Weights of a small transformer language model: tied embeddings, 333M tokens.
MLP neurons of a small language model. Each row is named by its layer, matrix (up: input weights) and neuron, and shows model dimensions 0-127. Each number is 50 + 12 x the weight over its row's rms, rounded and kept within 0 to 99.
A block is one neuron, or neurons of one layer that tend to fire together. After each block is what it responds to, as a language model described it from the Wikipedia text at the highest values.

L4.up74:65 16 36 28 23 58 49 66 39 58 43 43 42 47 42 45 46 36 56 47 47 52 45 47 47 48 40 57 53 53 34 63 52 44 47 42 49 58 42 59 53 34 75 61 38 39 48 47 62 49 71 54 43 47 49 61 43 36 56 62 69 74 52 47 71 42 28 55 62 59 51 53 44 56 33 66 42 22 52 41 38 51 20 48 53 35 55 52 34 62 63 50 54 60 53 52 32 63 52 60 67 41 42 33 55 69 32 28 51 41 47 54 63 63 55 64 74 40 73 75 48 59 53 55 64 37 67 57
L4.up253:58 70 46 50 60 65 52 28 56 79 48 31 42 62 45 40 50 70 62 50 48 32 54 60 32 60 58 61 37 59 51 37 66 61 53 51 37 57 38 49 52 23 63 65 41 55 66 54 69 47 56 54 44 56 26 51 45 54 41 47 37 57 47 43 72 64 38 22 42 32 66 49 51 40 52 40 62 30 58 53 57 38 57 40 56 41 34 57 47 63 47 46 55 45 60 55 40 29 38 58 29 47 50 60 38 69 13 43 53 46 39 62 45 55 36 61 29 40 68 36 67 62 68 54 65 45 48 53
L4.up429:59 49 66 52 34 37 64 58 44 59 59 40 46 43 42 44 39 70 64 56 31 47 53 51 44 39 72 48 54 44 47 26 54 33 39 43 36 52 48 57 47 66 83 61 37 45 24 52 65 45 44 57 62 68 69 39 56 41 51 45 56 65 70 36 58 57 69 53 63 49 36 44 61 44 59 40 52 44 38 48 58 68 56 50 66 35 44 45 36 50 39 57 56 51 55 40 50 43 66 51 46 51 52 60 33 54 50 53 41 56 48 46 44 65 37 54 62 35 50 29 51 66 30 53 46 55 59 56
L4.up494:49 50 39 48 37 35 58 51 62 82 58 47 70 47 72 38 43 28 47 61 52 37 54 65 43 30 46 32 64 45 69 45 45 44 59 40 53 54 62 36 64 52 52 50 67 51 72 47 45 55 57 57 57 46 48 38 27 47 70 53 59 51 67 42 63 42 47 35 56 30 46 42 61 61 59 53 44 50 47 49 52 27 40 51 63 29 48 72 43 69 47 52 43 70 54 23 54 49 64 48 74 37 46 47 43 56 44 48 36 28 41 48 37 52 54 76 75 29 51 49 26 30 85 55 57 45 44 62
L4.up596:53 63 38 41 54 46 60 44 41 50 59 53 40 54 61 27 36 65 40 39 43 42 46 35 56 57 51 49 63 26 38 46 55 40 50 43 46 58 33 67 84 56 66 50 49 45 60 67 54 53 32 50 46 47 65 49 32 48 49 63 48 58 45 45 45 65 48 55 51 52 61 35 68 40 46 55 67 26 57 69 33 47 52 53 52 35 67 51 59 68 60 47 65 62 28 28 52 31 58 43 42 52 68 56 49 45 58 61 63 41 25 42 44 68 46 68 52 56 54 53 17 47 55 77 54 42 57 51
L4.up636:42 45 46 64 42 46 57 51 55 65 60 48 33 34 46 41 47 50 74 45 58 44 36 42 58 50 59 45 41 35 24 53 41 35 33 53 54 53 65 79 39 46 59 57 54 69 30 53 33 45 35 57 37 38 73 33 34 41 62 65 49 33 46 47 68 33 54 72 50 50 71 54 23 47 31 58 57 32 51 54 61 39 33 53 49 36 68 59 41 71 53 62 64 50 70 28 52 39 71 62 36 28 68 43 45 39 56 54 52 29 49 70 50 47 45 58 49 34 29 40 50 55 44 69 47 46 42 72
L4.up846:42 59 29 58 36 47 45 64 52 41 50 60 46 44 49 63 45 54 70 49 36 48 77 38 38 55 54 39 58 51 32 53 36 47 41 58 42 77 35 47 48 37 53 73 46 57 41 43 51 61 50 66 37 40 52 37 42 50 56 65 76 52 55 32 70 49 40 50 59 56 56 50 66 45 26 59 50 41 42 49 40 43 45 61 63 48 44 61 32 58 39 44 59 55 29 52 41 36 63 31 67 37 51 44 27 50 25 46 40 37 28 36 55 49 49 55 37 38 60 43 39 57 51 56 55 50 78 63
L4.up883:44 44 45 53 50 55 50 31 58 51 77 53 37 37 56 45 35 73 65 34 61 55 48 47 44 72 49 42 40 43 50 39 58 45 33 44 61 54 64 48 61 21 63 59 24 53 61 61 54 59 46 45 33 43 37 63 34 47 72 59 71 50 58 38 50 42 56 47 47 36 61 65 26 61 41 39 65 47 62 52 57 36 23 51 50 54 74 66 38 53 22 54 52 54 33 56 55 56 43 45 47 26 45 48 33 62 49 34 46 19 41 47 38 35 42 55 39 48 57 51 40 46 73 72 45 65 67 67
Description: Mid-word split fragments. Second or middle subword pieces of common English words split oddly into short chunks, such as t-o (too), t-y-pically, do-es, ca-us-ed, te-ac-her.

L4.up128:38 34 46 16 43 58 45 53 49 34 56 53 38 59 55 57 30 67 64 62 62 45 48 36 49 62 63 74 62 46 49 54 47 46 57 54 51 53 41 60 55 45 47 36 24 52 58 34 55 31 53 47 49 57 55 56 73 45 51 42 34 48 57 41 72 58 35 77 59 40 35 58 41 27 25 45 59 34 40 62 42 58 63 41 26 59 54 64 64 73 59 49 58 32 54 70 48 44 27 42 54 67 62 57 72 34 30 66 53 56 50 41 41 56 39 51 66 52 55 59 44 47 43 66 70 47 49 35
L4.up356:49 34 43 57 54 51 52 43 49 30 46 50 34 34 77 51 35 53 54 54 49 55 47 48 55 35 47 32 63 48 61 63 60 32 50 37 47 65 53 41 61 33 40 48 56 47 48 66 40 37 43 42 42 46 42 31 57 55 54 60 48 49 65 56 48 58 52 42 64 31 48 44 31 30 62 57 73 43 44 48 36 40 54 53 62 58 49 60 60 73 47 41 57 49 45 44 51 44 60 62 51 53 54 68 74 51 40 59 59 55 39 47 43 65 52 58 59 47 71 50 33 76 44 24 72 45 44 43
L4.up423:24 79 44 44 32 23 37 36 53 42 45 50 51 47 60 65 47 36 51 47 86 21 57 64 60 46 56 59 55 40 42 65 38 56 60 33 46 44 54 59 39 54 71 49 62 64 52 59 45 51 62 39 47 61 37 58 53 55 47 40 54 45 68 56 41 40 60 31 49 27 40 58 18 59 39 53 65 51 36 67 34 58 71 44 53 66 40 56 34 36 44 74 66 65 25 52 54 28 56 40 53 66 59 41 60 49 42 57 69 54 37 64 63 39 62 51 47 58 33 57 34 28 56 46 52 39 43 51
L4.up588:53 35 35 61 12 61 51 31 26 32 56 66 42 46 70 41 25 41 81 23 60 41 61 42 50 66 54 54 51 29 55 57 35 53 43 47 19 47 49 59 56 44 52 49 56 48 65 59 52 47 62 30 44 52 64 56 30 32 47 47 40 35 54 36 57 45 53 52 77 63 51 51 42 52 30 57 65 37 38 48 32 48 49 49 53 40 61 44 48 67 57 65 44 39 32 47 56 48 57 34 42 55 70 64 49 51 24 64 42 61 44 66 51 54 42 55 60 53 50 37 49 58 34 58 40 45 50 49
L4.up764:52 35 50 51 53 70 49 47 34 48 60 68 39 48 74 70 43 31 49 45 46 47 42 41 57 52 50 54 55 43 53 43 51 46 50 40 30 38 48 62 42 63 64 59 62 54 59 53 26 55 55 43 49 63 50 53 61 53 56 54 46 61 51 60 56 30 39 57 22 45 22 47 35 55 51 62 54 42 29 59 33 64 39 45 40 48 66 61 32 41 41 40 52 39 22 38 51 51 71 37 44 56 51 40 50 44 47 56 36 59 26 50 56 40 35 65 49 42 63 42 55 53 57 70 41 49 46 42
L4.up893:71 55 60 59 39 48 44 31 44 41 30 54 44 45 65 19 21 45 64 39 49 55 53 54 40 62 48 55 52 35 45 56 64 23 66 46 06 42 26 70 58 48 59 42 52 81 70 58 58 43 42 52 34 41 34 16 60 72 44 51 44 48 49 41 55 49 37 48 53 53 43 48 46 57 38 33 58 46 52 68 63 68 71 33 46 31 53 51 50 67 45 74 42 44 37 54 50 39 47 47 71 53 47 42 60 52 38 58 45 53 43 63 56 67 45 53 59 57 46 60 61 69 56 73 49 06 75 55
L4.up937:40 57 56 44 59 22 48 38 59 53 50 39 46 55 44 40 29 43 56 56 50 40 56 51 42 42 57 54 57 53 39 35 54 55 46 41 60 43 64 64 44 50 34 50 66 52 66 74 55 33 78 60 46 55 46 57 49 47 57 45 35 66 49 61 80 37 38 49 57 51 48 70 32 40 58 63 44 35 34 36 60 38 33 33 41 35 43 50 53 69 58 40 74 34 56 46 45 36 27 46 59 30 65 56 43 73 38 31 42 58 37 52 37 24 33 53 52 48 41 42 46 65 49 45 59 17 51 28
L4.up1010:33 43 17 64 50 26 52 42 43 41 64 60 48 59 76 55 31 46 67 58 33 42 56 46 48 53 75 63 36 47 50 49 35 50 64 57 39 67 56 37 42 52 56 55 45 46 42 64 47 50 46 54 46 64 49 29 47 61 50 49 45 63 69 46 61 44 63 50 63 27 67 34 24 41 57 49 74 27 45 56 58 62 69 34 59 57 53 51 43 59 32 69 38 66 39 49 56 38 42 41 47 40 41 65 40 46 47 43 38 57 29 57 52 40 46 61 60 49 78 59 45 53 40 48 58 45 63 23
Description: Ordinals, determiners, word completions. Words after "the" or "his" such as first, only, following, plus final pieces of split words like Th-at, Th-is, wh-at, w-est, earli-est.

L3.up128:46 36 34 50 48 40 50 53 49 25 46 47 50 50 59 31 40 38 48 26 43 35 28 48 63 50 56 43 46 57 28 46 57 60 43 51 38 62 40 61 74 51 51 51 57 27 41 40 50 61 72 44 52 58 27 46 41 52 65 63 44 30 55 48 59 74 22 48 30 44 69 57 25 47 50 48 57 42 41 44 40 57 32 54 56 44 55 48 50 74 43 47 41 42 42 67 49 38 68 51 36 19 28 65 71 50 54 53 45 55 43 43 61 50 72 47 74 49 37 63 47 40 62 45 63 27 73 47
L3.up460:43 55 20 57 58 45 47 54 33 40 43 72 51 50 62 41 41 48 54 64 45 75 30 52 51 47 50 46 53 47 39 39 56 42 46 57 52 48 42 43 50 41 54 57 75 48 51 53 59 54 64 56 58 48 48 56 24 66 48 52 29 34 38 65 53 50 43 42 52 47 53 76 46 39 43 32 68 30 50 47 48 44 52 41 42 66 58 63 53 40 43 44 44 46 47 54 45 48 62 34 64 49 43 65 84 31 43 29 53 49 34 61 45 59 45 51 51 47 66 43 45 44 52 62 71 56 59 58
L3.up487:24 61 46 67 64 48 50 54 63 40 80 46 47 53 44 32 48 75 45 23 49 29 46 23 45 43 66 67 66 64 39 47 49 50 47 40 44 37 58 36 68 58 77 47 75 43 66 56 39 61 64 37 36 48 37 27 50 40 58 45 38 43 51 36 60 57 58 40 18 51 68 70 32 47 44 59 44 33 56 51 73 57 44 49 32 52 60 51 65 71 40 48 55 49 46 39 56 35 41 34 47 35 36 65 51 48 51 70 36 68 16 42 33 48 39 52 38 39 66 56 46 67 50 59 53 35 47 44
L3.up709:36 53 38 58 69 47 61 27 58 49 51 64 52 37 41 27 20 55 49 38 46 43 56 53 51 42 41 62 65 66 29 54 32 67 50 43 60 44 43 46 47 35 67 38 51 58 73 45 44 58 61 39 52 49 29 46 31 63 60 49 39 49 24 53 43 72 26 59 26 50 46 56 53 68 58 39 46 50 35 32 60 49 65 35 48 41 67 39 43 48 63 41 34 54 54 54 62 47 59 42 79 56 64 63 72 54 35 54 28 55 25 40 50 51 43 74 47 64 69 52 57 61 41 48 49 56 56 55
L3.up732:32 53 55 57 31 57 42 42 52 61 40 49 56 51 54 45 39 40 68 38 58 18 63 65 37 52 66 74 74 68 34 41 48 58 63 55 72 51 40 64 56 43 68 51 54 42 59 59 40 42 57 64 42 40 37 32 40 63 62 33 49 53 54 32 54 66 37 65 46 36 51 56 63 49 25 58 73 43 17 54 46 73 55 48 51 49 46 38 58 51 60 42 51 37 47 49 42 39 52 47 59 54 43 61 62 44 49 26 42 67 54 50 28 61 54 49 49 61 57 41 50 61 34 52 64 34 79 53
L3.up772:49 55 52 43 56 60 54 49 54 52 53 48 59 41 41 29 51 60 54 37 37 42 55 47 43 43 53 87 29 37 42 63 38 61 53 45 64 58 54 56 68 40 70 66 26 53 77 45 39 44 43 49 52 59 39 52 39 40 57 64 58 56 63 63 66 46 37 42 41 39 52 62 20 53 52 47 53 32 49 48 44 40 54 58 37 43 83 48 65 63 48 34 38 45 47 68 53 67 68 34 62 64 29 42 56 44 45 39 47 52 33 54 51 44 60 50 80 56 56 52 48 53 52 56 77 30 34 51
L3.up846:25 80 30 36 63 63 56 39 37 43 44 43 57 52 50 36 32 57 56 58 57 34 53 60 35 63 76 50 67 54 32 53 39 68 47 60 45 35 26 14 48 31 42 37 70 66 65 53 37 65 59 61 56 56 26 45 64 48 59 53 63 37 38 39 49 47 36 50 51 33 46 58 37 22 55 45 60 50 49 58 57 57 41 56 31 58 63 69 50 55 30 52 43 53 72 53 55 42 55 41 49 45 23 45 50 48 33 59 54 49 20 53 44 54 27 42 55 62 82 61 51 63 53 48 62 41 48 42
L3.up856:36 60 51 45 70 72 29 52 67 30 39 46 59 38 52 48 29 67 48 25 37 54 58 61 43 38 44 75 63 49 23 50 25 65 45 49 35 55 56 51 54 59 49 51 50 50 67 67 51 51 45 47 36 32 73 51 45 54 47 52 27 52 45 28 46 45 41 57 15 54 32 61 42 39 55 57 55 45 39 42 69 49 69 42 20 56 70 56 60 48 55 50 38 62 28 66 44 39 55 24 80 48 49 67 55 42 62 78 30 67 30 42 50 48 51 65 61 63 54 68 46 51 58 63 51 53 60 56
Description: Word continuation pieces. Fires on the second piece of a word split after its opening letters, such as th-und-erous and Intern-et; also on following after the.

L5.up938:55 51 39 51 45 54 41 35 75 48 56 76 67 64 50 57 34 57 54 50 45 57 59 63 32 27 56 52 42 43 26 24 42 40 68 45 67 43 36 58 65 42 53 50 58 55 84 42 45 44 63 41 65 34 64 46 25 57 58 48 36 47 55 55 38 35 47 56 47 34 54 65 53 35 44 61 67 48 55 54 65 64 47 42 53 48 69 51 38 49 71 44 57 40 46 33 38 54 64 41 63 17 52 28 48 46 68 39 48 70 45 34 39 49 43 44 47 46 33 48 38 67 69 67 26 39 38 57
Description: Word continuation after p. Second word-piece after a short word-initial fragment, mostly p or s, as in p+at(tern), p+et(ition), s+w(im); also line breaks ending table rows.

L3.up408:51 60 49 56 50 51 53 61 37 47 50 53 66 47 56 45 39 51 50 30 54 38 37 53 52 55 58 76 46 68 35 30 63 45 41 53 44 54 39 33 60 59 68 46 46 41 63 29 51 46 62 52 74 48 36 47 51 82 44 44 50 65 49 48 56 74 33 53 43 65 51 69 41 54 46 56 56 45 35 40 57 37 53 29 51 45 46 35 60 60 62 47 35 57 57 75 40 31 53 79 76 66 28 44 78 44 38 54 39 44 34 43 43 53 69 62 60 51 55 71 33 29 68 50 59 42 73 33
L3.up486:52 54 40 51 52 56 54 58 60 31 73 72 42 22 38 57 54 48 35 46 42 48 43 53 62 28 58 61 35 44 28 55 56 43 57 58 31 66 53 30 50 37 62 46 64 68 49 37 65 49 63 41 66 38 48 35 67 56 73 53 56 43 56 44 60 56 53 52 60 37 62 47 31 38 56 50 60 48 29 53 33 64 49 37 40 26 57 49 39 61 25 38 38 63 63 18 30 61 68 62 58 39 39 49 42 47 39 46 32 49 57 57 42 41 37 70 48 46 38 46 45 49 56 57 35 46 33 37
L3.up513:58 50 32 16 58 59 61 63 46 49 55 52 33 51 27 57 54 35 39 42 46 52 47 58 61 44 47 48 42 43 29 53 49 61 68 42 70 57 50 54 41 45 46 45 50 50 68 51 39 61 76 55 54 48 39 59 41 71 34 71 49 48 40 56 45 50 64 42 62 60 44 48 55 54 42 27 57 39 36 36 59 41 54 46 56 50 68 57 48 43 34 44 53 45 58 44 53 66 59 48 54 58 51 41 45 59 60 42 81 42 56 38 41 54 36 41 51 39 48 91 67 36 60 48 57 57 47 36
L3.up569:43 42 49 47 65 48 41 68 47 48 66 41 45 24 50 46 51 31 57 49 66 24 49 52 52 47 45 61 20 40 45 53 33 42 38 62 68 52 66 39 39 59 38 43 57 43 64 46 59 14 54 44 53 62 53 57 60 46 53 56 42 43 38 56 59 68 52 59 39 39 40 46 45 52 38 52 48 55 30 47 51 58 53 64 55 60 77 59 53 57 49 54 44 77 75 53 70 58 48 46 43 68 39 35 39 44 68 49 56 47 44 42 58 33 39 81 41 29 49 41 56 72 51 57 81 35 56 35
L3.up580:70 45 57 44 43 27 58 39 57 36 47 60 49 54 37 39 52 47 48 35 72 41 17 51 39 71 44 67 35 61 60 70 45 48 63 45 39 52 44 40 55 45 62 54 55 74 64 40 39 51 66 49 37 54 42 28 31 62 50 63 54 39 51 49 43 44 58 52 40 43 61 54 50 57 48 58 79 49 40 59 60 45 43 51 66 44 43 33 53 49 62 49 57 55 77 45 59 39 51 50 28 40 35 33 59 23 54 44 45 45 35 60 48 57 37 54 38 57 51 47 52 63 49 76 39 47 53 65
L3.up652:54 50 52 54 27 59 70 53 61 40 63 50 53 44 47 65 44 58 44 26 58 61 49 59 31 53 44 59 30 39 41 65 60 46 38 60 61 64 69 43 36 57 59 55 37 43 52 57 52 50 56 63 61 58 55 60 45 62 56 36 54 42 57 44 47 54 36 43 45 38 42 35 32 39 59 29 72 54 29 43 48 45 63 68 52 59 46 62 66 55 59 52 49 72 51 53 50 46 58 45 64 48 33 61 55 71 63 34 33 44 51 55 50 79 44 90 29 46 50 59 35 29 29 44 42 31 57 48
L3.up759:43 52 59 54 17 34 58 54 76 44 40 53 56 52 56 40 45 49 33 53 63 79 66 51 49 43 50 63 52 34 46 42 49 47 79 46 57 47 56 55 85 53 49 62 55 56 72 32 42 44 69 52 48 52 56 65 54 65 70 42 57 51 14 46 50 57 39 66 56 52 35 57 53 34 64 37 59 43 62 26 33 43 50 67 37 35 45 44 61 69 34 43 71 70 64 52 42 38 70 39 83 52 36 47 64 53 49 61 42 57 51 14 62 40 32 53 44 43 52 64 30 46 66 61 48 34 59 43
L3.up909:39 45 42 66 58 64 46 35 52 20 64 68 52 40 39 63 62 45 60 29 62 51 55 61 29 24 48 50 34 45 35 34 54 58 31 60 50 54 34 68 51 48 59 47 27 40 59 49 55 29 42 53 61 55 50 65 49 55 37 44 56 57 51 50 61 48 31 43 49 56 57 69 70 51 35 43 33 55 67 26 60 51 18 54 51 69 58 52 18 41 55 54 57 66 57 30 50 57 49 31 47 39 57 51 43 61 59 42 47 70 52 51 59 69 38 53 34 42 43 77 26 47 48 64 32 38 61 59
Description: Mid-word subword fragments. Short word pieces in the middle of a word split into odd chunks, often after s, p, or sub: s-peed, s-um-mer, sub-p-rofessor.

L3.up166:54 62 42 11 59 55 51 35 74 40 49 51 57 54 30 68 32 62 52 52 59 47 41 52 42 32 50 58 59 61 28 53 54 39 74 42 46 57 29 38 55 41 71 64 57 63 56 32 55 60 42 49 43 54 37 32 46 63 37 22 56 49 69 51 64 55 40 47 18 41 58 66 38 50 32 49 42 57 45 57 62 33 32 54 49 56 60 77 40 48 36 78 32 68 33 46 55 60 33 41 53 65 61 52 46 60 32 43 41 59 54 47 43 54 27 58 38 46 54 54 53 69 42 54 56 48 40 37
L3.up177:66 42 44 33 42 46 57 35 44 51 51 44 60 46 56 63 48 77 39 52 38 45 42 78 48 41 49 54 29 53 54 52 69 72 47 34 26 57 55 73 54 19 33 37 44 49 48 72 36 40 58 49 47 58 54 52 57 44 42 51 54 22 63 27 48 28 48 41 52 60 32 72 59 47 51 34 42 47 61 52 62 51 41 62 60 52 73 52 45 56 51 55 64 47 53 38 46 34 50 36 38 28 45 46 39 32 35 33 64 55 25 59 48 65 30 60 35 41 58 50 57 56 74 71 43 58 41 52
L3.up250:35 53 47 65 60 38 36 63 46 59 58 73 57 32 60 33 58 48 69 48 50 59 55 67 52 47 51 59 47 54 41 38 47 44 51 54 36 40 61 54 62 53 39 72 51 40 49 38 23 61 55 55 71 47 41 38 26 69 63 45 54 49 39 69 85 58 46 53 52 33 31 69 47 53 45 48 46 48 53 54 66 53 32 33 46 34 67 54 11 60 57 55 35 68 62 44 28 67 51 45 49 31 22 50 79 41 34 57 69 60 56 21 47 40 55 50 48 50 60 71 60 30 44 66 59 28 51 54
L3.up287:43 58 47 75 34 49 39 51 50 46 55 58 46 42 30 35 29 56 57 48 65 57 52 55 41 36 45 57 42 42 46 39 35 65 40 62 60 46 65 31 36 60 66 58 57 65 57 38 59 38 38 51 43 45 62 28 60 66 53 54 52 62 52 44 58 31 46 61 38 36 11 55 54 61 49 32 36 57 40 57 37 61 33 39 47 38 65 40 46 56 35 50 66 50 51 67 40 73 41 13 64 50 74 38 64 47 43 33 39 53 32 24 46 57 33 56 38 42 61 44 38 53 46 72 64 54 53 43
L3.up731:49 42 26 49 51 29 46 49 40 44 57 49 40 50 64 24 30 66 50 36 72 44 36 85 39 40 62 39 56 69 48 50 39 36 45 64 32 34 35 43 44 49 53 50 58 73 64 45 59 56 35 61 43 47 74 52 48 49 53 51 45 59 66 28 53 47 44 63 47 54 37 58 45 35 43 41 64 40 41 51 67 64 38 41 31 45 55 65 35 45 33 55 61 70 56 44 15 43 51 45 53 39 45 50 63 32 28 30 62 44 45 26 48 60 38 43 46 54 60 50 49 53 62 58 56 47 64 72
L3.up870:35 76 34 53 54 45 45 50 39 41 44 58 45 61 56 57 26 49 74 46 57 42 44 61 55 35 51 31 48 44 30 32 58 56 43 59 36 59 50 72 44 63 46 40 53 37 52 67 45 64 61 50 44 62 41 45 53 51 57 51 55 54 33 42 47 39 46 46 19 35 28 55 58 47 55 51 63 58 50 59 52 65 57 30 37 51 45 48 71 59 54 64 61 55 54 72 37 28 70 29 49 41 31 52 81 53 39 53 52 61 28 48 62 36 43 61 64 44 77 46 49 51 49 68 57 65 42 52
L3.up905:45 49 36 48 45 53 52 59 43 36 85 69 46 61 57 48 36 62 60 46 66 53 68 23 42 45 57 37 50 40 43 63 62 44 38 47 53 37 44 80 57 41 52 62 61 66 60 53 62 56 46 49 38 44 60 45 62 33 75 53 65 62 64 51 60 55 42 66 64 30 45 56 48 35 46 44 35 46 48 43 55 34 59 33 21 66 44 61 51 47 40 78 67 62 48 63 43 61 66 35 42 49 47 34 61 27 43 67 36 26 12 55 36 43 18 43 39 29 38 61 44 41 55 62 61 39 30 68
L3.up962:38 56 47 51 48 43 37 48 44 69 52 54 54 38 52 59 41 55 66 41 27 63 57 29 60 28 54 40 58 32 42 41 46 59 58 44 63 70 30 32 41 24 63 52 58 74 61 59 47 54 72 38 68 36 49 57 46 26 38 41 41 36 49 41 37 50 51 68 61 40 47 50 37 31 43 50 50 22 52 32 33 65 36 78 35 63 74 61 26 77 46 55 67 37 57 52 56 63 50 38 47 53 52 30 35 46 54 29 34 46 58 57 39 48 46 57 51 37 58 42 37 50 48 46 46 52 75 47
Description: Second piece of split words. Second word piece completing a word split after its first letters, strongest for the "o" of "too" (to|o), also be|at, wh|at, Kum|ar.

L5.up459:56 41 25 59 65 52 44 38 42 62 41 45 39 69 53 66 36 40 75 40 34 63 38 52 43 49 48 33 38 43 48 34 46 59 48 49 35 61 31 56 55 53 57 60 31 51 39 37 45 78 48 61 50 62 45 44 38 58 49 53 61 72 69 52 65 33 47 43 70 41 39 50 38 55 46 50 56 42 56 61 69 47 67 47 37 63 51 58 27 44 34 67 39 57 45 57 65 42 26 41 54 32 38 49 45 26 47 49 37 37 41 59 42 47 39 67 72 45 42 81 43 56 55 34 44 24 53 52
Description: Mid-word subword pieces. Word-internal or word-final pieces completing a word split after a short start, such as -ing in Beijing/heading, Schwe-iz, swe-et, e-ast.

L4.up39:54 63 32 41 42 41 39 53 50 50 69 46 41 49 49 43 52 40 55 50 45 69 27 31 54 51 56 31 33 71 56 59 59 55 83 51 56 56 46 53 63 35 39 42 51 41 55 42 22 47 41 58 55 51 53 61 48 66 47 45 59 31 75 47 49 42 44 45 77 39 63 61 55 29 63 54 49 43 52 42 51 42 67 43 57 72 51 35 66 43 32 51 58 50 69 34 61 61 36 40 55 39 48 42 30 41 46 51 57 33 19 51 34 60 34 61 59 29 45 55 39 43 51 42 65 46 62 31
L4.up93:62 53 44 64 47 68 40 47 55 59 63 62 63 36 58 42 58 36 55 41 70 59 51 57 52 36 65 45 13 63 47 43 53 68 57 48 44 68 45 56 64 60 45 51 46 40 66 44 49 52 59 36 48 36 61 40 44 71 37 38 69 52 54 42 57 47 24 53 52 35 52 49 46 43 60 52 77 60 28 22 59 86 49 55 63 71 50 39 44 32 52 50 75 50 42 48 63 51 41 55 59 46 48 59 47 67 66 43 40 46 40 44 26 41 66 72 55 49 54 81 28 60 51 41 71 81 51 60
L4.up146:63 60 44 47 44 48 37 58 76 45 56 60 40 51 49 35 39 84 44 38 59 49 53 52 47 52 59 57 31 58 44 34 50 50 56 45 31 21 59 58 56 41 36 55 59 42 63 64 52 29 69 42 57 50 36 38 33 56 62 46 61 51 69 50 58 20 34 55 30 63 55 48 50 54 55 48 60 39 35 69 68 60 51 43 66 30 36 38 47 53 48 53 50 36 43 86 60 61 37 50 54 31 45 66 50 55 61 34 50 55 46 34 39 51 50 64 39 47 60 89 51 59 70 62 54 60 75 55
L4.up652:53 55 47 55 69 55 44 45 60 49 64 45 40 67 58 29 49 44 49 40 62 39 59 54 57 56 63 38 24 55 57 48 36 61 61 28 25 50 34 35 54 40 40 64 44 54 65 75 40 49 65 63 55 43 54 54 42 44 29 42 65 64 65 67 24 20 52 39 52 50 67 70 48 34 77 60 37 52 37 43 47 65 44 51 38 50 41 34 47 58 52 79 51 59 52 30 67 64 45 46 28 51 50 51 53 76 57 70 53 52 56 45 42 50 48 55 28 53 58 62 39 55 55 43 31 51 59 34
L4.up830:52 43 60 43 40 58 40 40 68 52 60 49 56 48 45 38 66 47 60 19 46 73 59 44 37 52 58 48 29 53 61 55 52 74 43 48 46 63 53 48 43 39 62 50 46 61 54 62 52 52 54 56 27 49 52 46 48 47 67 39 65 44 61 44 55 38 31 50 37 46 64 58 57 57 61 47 71 46 37 34 50 51 69 65 54 19 52 63 43 23 68 39 60 38 40 39 66 51 63 50 46 38 49 66 36 61 35 61 63 52 23 70 31 50 45 63 59 48 70 61 36 65 55 46 38 39 37 53
L4.up847:68 47 56 47 23 72 34 71 57 25 54 62 40 40 50 52 63 71 62 32 74 60 46 58 41 64 46 48 08 51 28 55 44 43 37 53 56 47 36 58 47 73 82 44 38 65 59 34 64 48 46 61 26 55 36 55 31 53 36 35 67 39 55 45 52 47 49 45 54 50 51 61 40 43 46 33 68 44 50 42 38 34 41 48 59 66 51 68 48 41 50 47 47 35 61 38 38 42 36 46 51 58 56 51 70 71 47 31 56 53 39 40 25 59 33 61 44 59 35 65 50 36 53 42 47 67 58 57
L4.up853:53 34 56 61 40 42 55 52 45 63 49 60 56 41 42 29 48 51 51 55 49 53 52 45 47 32 66 39 42 51 71 41 50 34 52 61 55 59 32 63 46 54 66 44 59 56 64 53 49 35 28 43 45 47 60 23 45 60 63 64 38 62 76 60 60 54 30 75 76 28 39 31 44 35 70 56 50 26 32 46 50 61 39 52 75 53 48 31 28 45 34 53 51 45 27 48 51 41 49 53 53 49 45 42 37 29 54 50 33 46 43 29 46 36 44 58 64 53 79 61 11 66 59 53 50 46 48 70
L4.up970:37 52 46 62 51 40 58 45 32 68 30 72 56 56 59 67 37 38 56 41 43 64 40 66 52 51 56 46 29 54 46 44 43 48 53 40 48 40 48 55 43 36 58 69 40 43 63 34 33 30 41 52 71 37 45 38 51 44 62 49 74 53 52 59 58 38 26 63 41 39 47 32 33 59 56 71 65 62 40 17 57 46 63 51 38 24 69 37 58 55 57 57 48 43 41 49 61 37 57 60 80 37 32 40 47 63 56 44 46 45 39 62 48 69 41 37 65 55 58 53 39 59 48 39 55 56 60 51
Description: Mid-word subword pieces. Fragments inside multi-token words, especially the piece just after a prefix like trans-, rep-, post-: trans|m|itter, Rep|ort|s, post|m|aster.